Weights of a small transformer language model: 15 layers, normalized queries and keys.
MLP neurons of a small language model. Each row is named by its layer, matrix (gate and up: input weights; down: output weights) and neuron, and shows model dimensions 0-191. Each number is 500 + 50 x the weight over its row's rms, rounded and kept within 0 to 999. Numbers have three digits each. A neuron's up and down rows have the sign that makes its largest values positive.
A block is one neuron, or neurons of one layer that tend to fire together. After each block is what it responds to, as a language model described it from the Wikipedia text at the highest values.

L5.gate123:546557487547513486459509554476528551503524523506468529526526513540501484482469420490446562458581471497446454510562471476456576648429580502511527490543411495507476557570450596511492494515546501526462480536472475490666580544537487437443551550587554489487545434470490443498433495466424469536534427525565535591509492483508530518538584510538490469594514506548536512518446410646491523455517503465628527493471581444523365582524609437455501512504558526539488480498539503526569527531476502502480539548513492461381507524493576557622492387547524486499516509552479469464402529590525511543
L5.up123:516530530521543579435540533451420561431573435489482480502525459472548544554429474508492480548524554544497393431490533527504482560583554489514541438427432521518467487504561548492539420493563550552471523521540456502518480499498522427438530549505571544462566446524487471444449463526581465468471406438447514621458555511351457659500445548537623425510519484534556461453523464492530583466489455410475516485536559416407471469495514554491481513479434479499432605471538474407515404552427517549506452528412539492479489488533522537629534433455458554542474474547453511428452503507536491492
L5.down123:484534487481536483442484401467409570576538424519537518490500488420455521491538538390419502479524523480475483454511514514505578475524522565438505329424473376522424534514399500521428497501516443583532420540436498479551580594502466527463500496428443524533533489504453435521501498479550458479463544525540586573464427456499469535443420543526541466518642574536539530487493511581505506618472408468557421547566570469452528520481535561456467573450503415526476431539526479483551480434488523543459578551569500522448442530532532530485512424544577515515424536554513474405475443532533509519
L5.gate198:484555491538465588554493569495521470480541529479546495516599489553517537508586558433547425453480617465588394493502514518502478557501456541468539444527457548573451530572476563499426450423518495458437467469509519442534539454547541452537539537550525473456485546506521581417417535466508519494568463552510484496466518496564434452501529620445500495542516425578495457480490433517532492353518458423461506476545484522517513478346459448455434507407484551539495443508523469520462519454434531511422545553405591475459446635466435517532421508497513533497590536490447432571433480579402521486
L5.up198:470502520559445466448488475538519463436524470415400474517545561500532447351493540498515559495567404456485426509525596532463491569469550532503495468455520508554496474545468539505526513544558518498481537439465606567490453501545466531469588496465550508553539381494535583541515482520507511552572417542572572552573500528508600453509607583535598579583506542556440494498467532593515407464556532465557481510485529458516505513480499499464497407525505489441568496446473395572420465525510461528583446503468611462453571465500497503490503539538606435504506505504552584480426385566462445500
L5.down198:424477480500468458403463561512515546515579523594511477417523544442486440468478539410483445446570539594437495509554620511522612548498517542460506494527496480553544576452467492466481508462446499558548480503529507482519513473579579487557482547551480503555526510399537464500472478484441587490585472479478449575479484562555540458510510499610522518371496453558501510473502565463474434394511450496470536470472497513453506509498584508438572552473532627532559518427537393551510497405445579463492533533532691531524388570504502530513461489518558562465535555500505482466457461454422528534
L5.gate324:568521543548487378592501424480538479545609524482501501470448406532533518439432470490574632523503522476542470555544522551508494548425473558439577497493467432537477582451438587507484436464513495547432454381478476462529504419390432542460488504580534459523457466501525410490400558435534546512552408520534506547483477444525473483558515508548536578475489394586531478473605471466501484566538515472594503436509524581612490437454536490482506457458544526472492512439482433524514437542534486496544509432465545463509557506415623541522503487480565590501493509504536443406535480567512460524
L5.up324:498473442556444503430545427511550433510558498485492555431506478517454580503481598546538595595492524477568385517491488416468595498521493469467554443474590492460570526498479553548529461597523577463518526575424447545422462522508507526506524519507574456524447496481507530561470435509466492461454460485496536580410581514467484483461414459548530480481489542525444429510414505489470524450526521537478513565525464380514602522492466501473495501593388560515520571461452416612462508402508500388528479495595500511453532382569399550479565520542512553475512530511515562491458613555520483456
L5.down324:459558544550523561501506459421510573601590523519493509524520571551442536466420574465544487439499519542472482495463497480480541566541505586409493430407519512617525467433505476551484502517493418437529437515515457454503533507412533578473519493534468536422395429534455496468501444431490537607455517584570454524457573494573473491475521569480569473556477449641589490509460597429483611565491494460481400511479521472525487504491505648428424569484521471549450457488524407453529502503518422381480482499480498480547540513529536552469519467470528481527491521537457522423587535528453446544
L5.gate407:480482482460522372482476553462554452462461476549493529523565479463488524430462549513595583467525549441527400542400577508574485503425540548567541535388479503474421539460468581574553545474530539480443492509548507472464539547479410603506541565563537416530562405498428562593587486539462506487529385533497551515401510434525620465525456530510469555444547549505497539581532463566473479569529440486552520505505480555491487492447489444461567520536478616443498504457493527560481491471535505521592508575477540486473472556588460536425431496564548444548606526466524467434452479502555473519
L5.up407:438642490529491574405491563542582402421562463421510557510394487514487483452481497434415490567477527560530395520523492402459493496487568567492594466541508475461559494433478607524471558522573571518407541476479495425559565498437572434495401529489512459467478453512551489512519452478585550509436406602486466537463470495485501544550484514510539478449511465549427488492603499518494464428481495458501486489471539486507554465426482458476519448516408533470425457518582444463436472527475541462466422546430545464461546417575470520445460509466603525500489497385496499532464435537418464541
L5.down407:495509442515495455412488503504507503540458505518504532509514506491418445414450491548466490482519564521547351519455427486471606514480575492557582479470471459482508490441423561494506585529447512462506448519467498440434447539463494468468532575482530498559588470547523521498494461504482549358523490549424458596439420501536524456533510451581458537452445516489463544468429463536564580443555466566437453460487525573482524476431552546621516338503516548491495507499466491440487524523513580656538406479620574509501540508501530541414408554502555506476554493484503485508409453435489476571
Responds to: Predictable continuation tokens. Inner pieces of split words and years (Bro-ok-lyn, infl-u-x, 176-9), and line breaks right after == section headings ==.

L8.gate17:481481508470524473493474535453602528529420500558474392515475486522585483526578357413463525455482492465498499591565420517579488515488579486503510463522492542476435529413478563496492466525478515569484404512507397414540458510573520490493528483516548511625438449493514464483502473507492617520448476562500493495492495525537482451535550440440544490455544450617489505542503489535586492531541503450410497501477438507506447495506576596428530467417475637454544519474505437579437517441484449507507521446439548512491548542532491534454475512468502460577610672431512561478453553478431596483
L8.up17:517519443512524504464510475451449507523432431478543390443521458457535537561535559474414487441431501429573490496487594482555500475508594525486550501561470408495464329429566494508495478513523509503513523518460495456465491608519501397456512529579495554559636534512585487518476551477530468379542506506592600519504466494507500486561552387452505446525536424440491446470489396514485527585457512575568506425518533467532509375429451523497440451485454507569499486512646583534453428523484563553474445474528468448484516532451479402564459478506487463524527462526507490481549502565507511459
L8.down17:400492465572488531448439476510488494586465466450533536472453554453577489496514533529414435530513506542547360454502506410541468487408539504491498515526498511523579481480423504451466438493474468536457431428435434444489483596587551602556613547422496587519489577502464427526392595561471529526477489448481432496446527525504523582457501580493460499511541481465436428519413463467598502455401503522492443492451469485497496528552509513546423414439499460571518542449539488429514456461560548488540482422503513511446562458572553569577470448495559459478441519400511470579498449561410516483
L8.gate220:544539614473517486418444519491498472394550496525507553518524436536512456545515546483595599426509534417480437549415421486495542502413544508599505468475490457488459551446582491516597497483481404462396499508458523513543518595507469508466459516487539415606507486603447498505584553516413561511665430482548526519551453436548542556508503489504541480491547462471472534509496525492430476524512458457610597392534590497525444516454541541485489461494529554441496499548520464497606550532451497460526482443490528441513547447493508419571498535438619559507499525383501471452481534512499525469
L8.up220:507523500476471465457494527464562447543530516376522560451469499409429453463581381472501575511435394505496521443498441461623504522486566496499528483491472470486525521491491478458572544467498526562420483591492513477496441584578547509446369486504546502587597562540475472497452481523488513478503410505451506470481493535489520507520482469518652436556517504525424534510511569517637435534491536481570526491519486463445445405550454486481473512583504445503507506464523521446476553574469520466530438493364548553555518510533586526502529423515543480459571494464626439433476609390493486481
L8.down220:472483522476536426397437479559450464595552455520536548462506485472532459513511532464448452522575578512437508519535504454623579525533546464494507441530472451525599587467472514467441483447501470553383511582472510466448426500462555581395518587527472485537499535642461539606504529443481518438477533530502561467503530515437492505427437517453604523588467528496464506508421459507566433464517599473568367496481534505500483464502522542390520450606476446508532537491530603464506537555563535612483498538465547502545554503469439458482510519470560485536508453455553531467507587466494415563
L8.gate247:499484549504480485513575534432472511493547458565501505526548586520579483494468477489451490516548595428449542457456518504511536519453462496459514500616516564500497465479497485482466570449557509483387509509551426550506539482473507534525538467509465464499654537494512529427395525500451555549521469488430531563537528600413544530441551523524498553646453421520543566521430418437433557549520584431400580542423547479442482393480401501519531438589511526517423441462501425436482473484505420417516536495559446506503545460479470444494486470496486587552449423444600408527485479465505497430
L8.up247:459453457500457483491454532525525462514465517490629476516507533568559429561599569520490470437519479541379460487525571545449551508506492418441518552506391474563623501541445523544559584469526525478469459542522602536541413484411558442393583561494494473531474497483607609429459530516433547587545439585473510469432614530587496491544470593448519552529518548506563521466512508503422479568511557490549464487450579585576475470582518525451572540498524461569484484525462549534537496483558519451411548527546505598474485550466537525527468493484519465518529545505533519535475573473509506591
L8.down247:444459523486469478481403485536505511546551513463587520546474539543430390502525494520535452474556509488556466520487492505426434459493516533481532455504455471391542468448596493536482455460527598569425513621568561561473538552461457591507441575490519531416433496479531707524510507428516440489512480473519514477412507536476549518429525515490526510432503456529500554469584536487472512516498516505494468501567567488489579500441541553505580532487496454559637575500481616522491497490495554518398473518541494527548496433520552531484424432559475481443557538571478413451648549514519476588
L8.gate422:516481456443517508546451548472530402453534569441496468506491429575515537488539585553531571502521464463516484548463518558564494542484604660428488576519562409508505550402426500514425547558549539502443447492495499486452513533430569470511511546531497380517468485554531606451474401412501482549524426510553506599425443516566561475511431487508561523459495553508568492456604513524470517523476523431558561491539457539408467573470495487455469405500542447438450516480510490542536435505498559474517583456529493505491560510537451602449527479464635478516562537465422458478500610572535483473
L8.up422:510408457481519560503491578519484476533467478457566530567451574490505540600490443474481496361501457474518484517479473552519551423449512537541631459529516553476489488449463409560528481476599551614540456570518533553441494460468410436505490479531467540530497535553483563465533605474390524501551469514457515541572508548585473430446564442468507537520542492450557553435532517534481567522533466404447449387495468427526458492505479458507423464599494397535528466472490443382566468516449507508568362439565511515569472521464527518523560506593529499472454564513452580451494510430497522543
L8.down422:462547452606520451545470452559500451451479528421434507536504446547574400472625591541445486549505486451548497526502486432497481549450528531535492423488452490463428485511540600556496561491459603543420525477520601419532463512502483558453519402482547523498462538491530481472417526565518445467448501561517572386516474572569540555472501476460452497522489555511576478612423508511498455499434640504480663381473531464575603493496528531496443415522460484453463574532518573529559468483501539549472553538428473543526552469548546482505463470445526481462515495457518455541525531551544448528
Responds to: Mid-word fragments after prefixes. Short word-piece fragments in the middle of a word, right after a prefix piece like con, pro, ins or d, such as con-n-ection, ins-ur-ance, d-ou-ble.

L12.gate376:512532563470562503463587510534529507507506470502526509479514549500500503519449612553431380557514533493451501508499505533410512499461607499416485426551410509465534513521508552481524493523543491532353519625529545517559408541502579546494538479576487519511548449492539433513473582459496437465473579533611482488530415527469506583500473408501359525504565448520532438506440466588499473550464462454580536481533520443464514507461452520483462420458564568433585446487528527510480433447490526597522549542551575479602452432498499523513562472449585423609530475491481495557444554438492439555
L12.up376:482476577521547598514464538497412533527538529577546517428489439477537407537576551571486478405485511460529457407564382501581491550534601509441503476365553491528580508456473508503503420444511526554548518442485486551448418555487479493481492519444434456533578477484589435428469466547585393482524491552440468527539462482436552453529539445488384517562477469461591479450574522500499516514560438577465500455462459496531470520507437504542506452567488505523494440454492502504498462423460528476469452521503636515542440354517554567534436489453571550427479521436507448502467475540443535562
L12.down376:392477471465444527507433522522579444607532494391519503492453542525625552506567483533462473415454580566559496538443415528517532492459567487433435479506455556500521479524544467359452442463490507524569440548390522479562534523526486540550427498574431560477504458472495534449526516558497523506461474440535598450516435497512525584467464412536570560539467479465586535448589509521460483519584433551516523469509509452553535507482469461474451487573552475500537478468537515477452533441427399583541534472422551454404447510555504494569501470450523547465488585528520459512605499601431577447
Responds to: Mid-word pieces; table pipes. Middle fragments of common words split oddly, such as env-ir-onment, d-ou-ble, d-ail-y, and the pipe after GD or GA in league-table headers.

L5.gate188:583498440550506508476522476468438458495538531510526526456529550552551466493454559511452499509459472527514502460550543407542524584528457500556599504550519575438557466535536476565471419553406500525563467369465472535474531433349470551497630519501471456427449444559540551491458489513578516491419389515451486528453532509514505528477482557481449560541515470526514480538485509450341536508428527562457565461501530433517461478538370556534466487549536480423565464461478525507438390450561486523469526463440574513521489538528474562492501630541531486431456467464428577481399500523536407501
L5.up188:555513517575572580517506554383493516506598524487527477518525501505526484511496529514511549533517528526502486436494531545472433581453555465403485531439558534482483433471471515514503507542614495476489534532412517483461507476409477440467461569422518495450660444517527546471410524446522547481484509490520451461451496525518536523496527531411472535500444490498536532455433432505448514508521512495498478545535553434492448520522605505560465547557516453431510560516510416555506471483590420478509507401539579535482325430461497347532497391472614369553505437485422408518527554510499482539
L5.down188:560401530487542563523536483527433495577525569586554497517458485490621429467568515491480463504613594570575525518667462592537591493485499534520466578457499525461606460380511498460512462500539507543489486469563522595562504559501553481548541501462533488528524574339508551492538504505548476490484500527419618506545525497475453566473491554520409476526445450528445532569601487455546487424492528537488490489524491499517445545466483439458488479468505459483579452583550459477569494471375501514567541566400470470486465507530516475464496532492494517476478544483591523502387429481501529462
L5.gate205:400453598596616416575478578450469632489495513509473526600532522561483496453489515552494542504481471453476442556519490485428511529463536485532496353412400509546455443524475573432478490585487489479497553491521488506508556507543455502467546438535509566520549437600585450478558520559492539544474504476526457571515455606487555549394434479580524496563484532531537549533436501516493446534530536473420475377543532479607498468536456501497500402458523504463529548582554485426533552484462469501514535472399531401555520546517476540476484517458505563483518462479573559429483485549603487469
L5.up205:442420501585518587507566494544504472417614497523469568422519557500498568493520564564434495473505458511535512533471381445503454458524507499495521507414367506482507524581514477533478482546522539496491555525504477460511505441456527397503565483549445489445476453489557453482489522519501464414574590495593498577558556556435367491489534467550469508462517472488573537534410463425474558492414485531499480561530444484481600570473457555468552525442392501556529478467528517546521522445439502405471450522468328500523515501517507479500478449498399442505504450469383517591573553464578538496
L5.down205:476504595577499513471456551543437492419560574461470551610439570510526537479486570578406585488487448584494440537606538479504550564421444524453511430421546502464589430577514468446520439550497506517481542466500536469524533488510439466483520566582474546506513452467515470449487487423492448555401551425515418512423468481451550555436480488584469501505543500501517621523509496469433498432540486520392636482542565515523516488472505503414469557493473488421626481562663548448528536587508444586482504576496503461499507481488491475460500532471496513416517566487519517496490489438453480504
L5.gate367:440527444487538423502511549510424483418495570532393490460574517544512464473582443417590551577492452555529536505447484525503415572523605479499512410483474507529462616471504564511490549458602464496408598501543447447476500512466563540457566547552536539529489544540423516587484563493489455518377476488536424509446492602601406535504462543554537472416488441582566452484437502518501442515527462406506439519592536446514549476470480463487533479563475548463586526507441492487560466533537496475481515505450369495465502447511547497470459555502522432436514382491511511574540486445548567512
L5.up367:491529403502517433532479480468495495480475431432459518468513450539460458579513567507432479460508517520453417514563434455429448562558460460515461427424479475523553521471521461440493604600550522562509584539476474555506490481533571492419530497517443468582471553458511485489485509438464459554521583495542484471537503508387455450551380452417439546459468477553525449456525459420499541507573386468550498428516573449543535601499529467493428454546467474547638501531424555498496495410502400437553417432446436491466484515469481559425484645542425513477502481541496532438478521557521455425
L5.down367:521561511462588542423397466465475548490511438434538548469494438504465465576481519423480471484514438619491414585591474450469354554528562459533508408517576485515477453543519490515512514539460475547490541514508526505489491562499452559500585375491433548449544546505453648499494497406392468600544493549561444497641479502483460487566456544429431551498444458523468516490497542464499499466558425453486534518476541426466475543495468471570469391483551481533554515514413563581458451473518414513486437517474459495464507502426475570457547524473482546522557578581498479500512577496455498463
L5.gate417:436478563515501515471459537424462418492478422487491537443550534488524471415482519477536467588507407527444598488533476488592529607463642532518446474433406414490405536537574449474411445494568523523426481591460447485558529545468459488513609440539590536571504513601535554523564491481490513547488507411508582493537433526477487493487537435541492514588434429613468505556418405514518496559477459417548459559602440456499510555447509477450547474522465481440521494519469448506414479534488510432497500532535530439430550520457534499448475543539481464443458385459466549537524522496536524472
L5.up417:473535519562526590604473532476566490465411606506566564609523529477404474577525547564418554502546404465543433513472489562531531456489483439515555530533472460536555514574462406544588626513489575537529539582424486535528481552515523516394488444509478410421466485475495521502470482577476561531476466632507542470482536453530485509460495472518368593543507555511581534502548462534554502498547524578438478480483447500483540434477458500485437536481367470454495491457521514513483449440497409519458446484521517403486495433508405521469561470550516427443500486470414567544467518504456519445
L5.down417:520500464567483508506492524423586509556537552547556534472476475575396502484556470531407530543532461472522438460535504483535467343431465495533555464541494465503506429514500412494584548578432569520486491532408475464497467588547515436432497453533519513535549514573465495557507491519438669555559448558478660506449560512431569537464470541550434514445461559532486486458567491546510464475585555555449562504563539444489546403517487535372410487470449491487521570445549543556463467463495461540496512511512473481538569413528430498570525481532504546533464505467402470553491515537428527560
Responds to: Early word-piece continuation. Second subword piece of a word split after a short initial fragment, as in d|er|ived, com|mer|cial, D|ro|wned, or the digits in 2003–|04.

L8.gate113:475571473429575509453438502542468505441518462504493446494515411507550536518429505489441556473501508549487364391522477431410540469522550494498442562484576448569573588514470528486499520584371513513445596426516512563405476480537416454528536492516497542565539529482482498459536555596490513401522476481466518530506451378557617356469425455485534431502524514437593518477573516417521513496558477555531549440614546492492560480512535500536490477479483475543482496509506480458567534464511441523561580454484456504474428418575494495510517523592503538495494558478487520510517441517641544481
L8.up113:482464507507487531445426442507492527555516506547471392586506478536464439483469447533445512537496486502464606501560483486531469468405383540577438511488574453457525452528429493485517573549472572514548398502546675474478417483487428456454558434567419509481630438519486492583442565525524497514548522491545436477542470596446517513526535538431480514504579437530511537527563427565493547488497398551497518555493455484536568497491514443536426459601521481496541611509497503538491512548527538477546420552467507499548505481481417528504471497537484522576443535394592394615516493470518473546
L8.down113:512522619463469533477537560609514504530529513568417563482461527539449450489358449486467443527610434572456430433558531504510504610480454423477537439448509519529550536448408472433529533577452488368550542504468527515462438429474478487424448505458517409553485526481552599561462505482551558577458530560479517595465476461483548478535458443507535462565457522465548489525525433453407628491469501560572479464519437485524520476398518413467408581529540577485451488479511469532506546517510447523443587488518457581562445522510458528534559508486535519526470510538512436468490475532499412449
L8.gate239:463502499481439503362452481469506464466620473435466523457503505530420534438508511459505474540599563451590494529495413482547540549521414531471533502544502480433502449530447638570549435471593635467443557451593453493410494525520481556462508519468444514508581479488473454505516461416576499500504488511579461515461339541503488532467426467433480460506493471444448472524529481530469414474482427503513523523568550489494440443535567395486410544522461576594476530520503475425415567430485504488513486584532484498443479533489502566508541493480518451544535574517525546530477462539475357451
L8.up239:634503542557571524526479415496545485509548600558467524490482494514534563436524490532570558465489531500538452406581580520412548547542434523539501485530612486593468492531505466501572488515509469402455495529468531499438545509494487627468601512433393512442496549486526498457505436494566600415527508533516515438492434431541536483546449459600431479450476512424537551491457628570434446468484491558522498460484456536493514525555502500480505487562482503474418512537458455445444421550544456560578562503519613498494504489500456478485558457440454458672557547515461490530572515525549480539
L8.down239:487491543519556539478563509491526486505420506492538491543487547616475488548489526434491400507515486582481477509573493498483488531454487475425586500469452488538548544595482527489455565499459538479503472525519577476543499502510517469502462519524462495572449556543535586530524584520530692420468506450507449525473591552509420464482498506604491450503525465520588529546480547503490455407493609545530402522480486424541584517453494509409459479451483538559364543469523653581534429530566486561575561430521453598513524466485517526538435481487526552499467592503518430545425614481513545460
L8.gate319:581536448485476525517544572452502525375540530504526434579555559490561562561485476488480480569554505441467450456434571486536452630456481499575519477503454436534498615526495509479501414553458540429426559444504516479498499459451565582587571498583605428598507484403561516489447470544504520588479415513546441480459554481545513490546476518463529459460540554502493455497505495610449415532527478535531550485528445477469392511502533408544450506446465583431549522443543514506524504495417439549453522614533528508553547596573498531500565576534522497535584469489547598526496460549493455481
L8.up319:549612436504430490484542563424487454452571566522607487494550568565516576518555389526584483476585475499576479509547554509484513466425483559578447455489435465479495519540483517477529464525469549478532525605483399478515573499511549504423529470476430449500522490450567531456429514534497541505557477401423585491500495466494536554488471485449537468534456452553478523536508379490466615509496510436514430433508492535483511585499406469437558538500448585438487451471439515536426556482522457417512525622445465531436519460586382510469493473429541404546571505463448444554488479558495469430
L8.down319:463469520510460496509493481514491474484494478540448561497419559606456520507520476571583532462573526545584476499505481533482491457524625553494493470481500490447488509516474480537475478466494508491568516564510443517482549606527460428469488491383451502510498466482478483474540559432481497479535592511459536448544498506516452513509556477554512586584409488545558462478475469415569532552486481462526190479446536518425555524517507543374444579519451499501505409484445481495428499435465484307480497523492473459503432524548525503495473485505480573495537505503524458489493446472411480524
L8.gate325:513518415523551389486553610496464471461525463565525408563475485523560463519577426504550529518531468483551436536425539482439488551409514577555513542487492506498503589426502477514434453432498392536492543475479526474477441541423511523493496582552488553500424536547463481579468456538519593512516471539462625519484448516485615521476474537518540553459575507536504534557596502555546505494493519481485495442529477454541586463335487418492420528532475590476512461556512511431564450571582455535501516578547568375572565523531580393449461513548502475528491466493522477535494495482541524600
L8.up325:495471507443463454490525470415515453483414564529557566426481513479484471464476509468566486519455441447506504578536468516505485387538560489443428465485495481474444523481460563445507584465456543465519464522521510586510483506534459380413489632420477444385547509505502475505436584469619477585452533468505484530442363530523486574500452470536472429511535484526549509461522426510526529445513413411492479491536516564478541478549485547493553537439463547552518438447474495595508515493474508525452504489490429468633406506466528413386471509488541448553605553524528530538500547560558364567
L8.down325:500553575491480531447586414414491475551442582521488517457618491380507472523504487463536563460457487529448484544410505478553546518485549569483435484539468513452515606522509521482481426504525511540502469415500545561499425450464508505450564593494618536476536545557508529464545564466559497460423478523494495543488473455542565436498466489492518488509366458500442478481410515418510517398536524450545391600481471571540584501576507497516563563475572479478444528526477497556514413437539577568481534532600504543585491499484488376487566455567447440541489601561529561515511552538516439548
Responds to: Agent-marking "by" after participles. The preposition "by" introducing a creator or agent after a noun or past participle, e.g. "album by", "novel by", "founded by", "performed by"; weaker on "as", "to", table-cell fragments.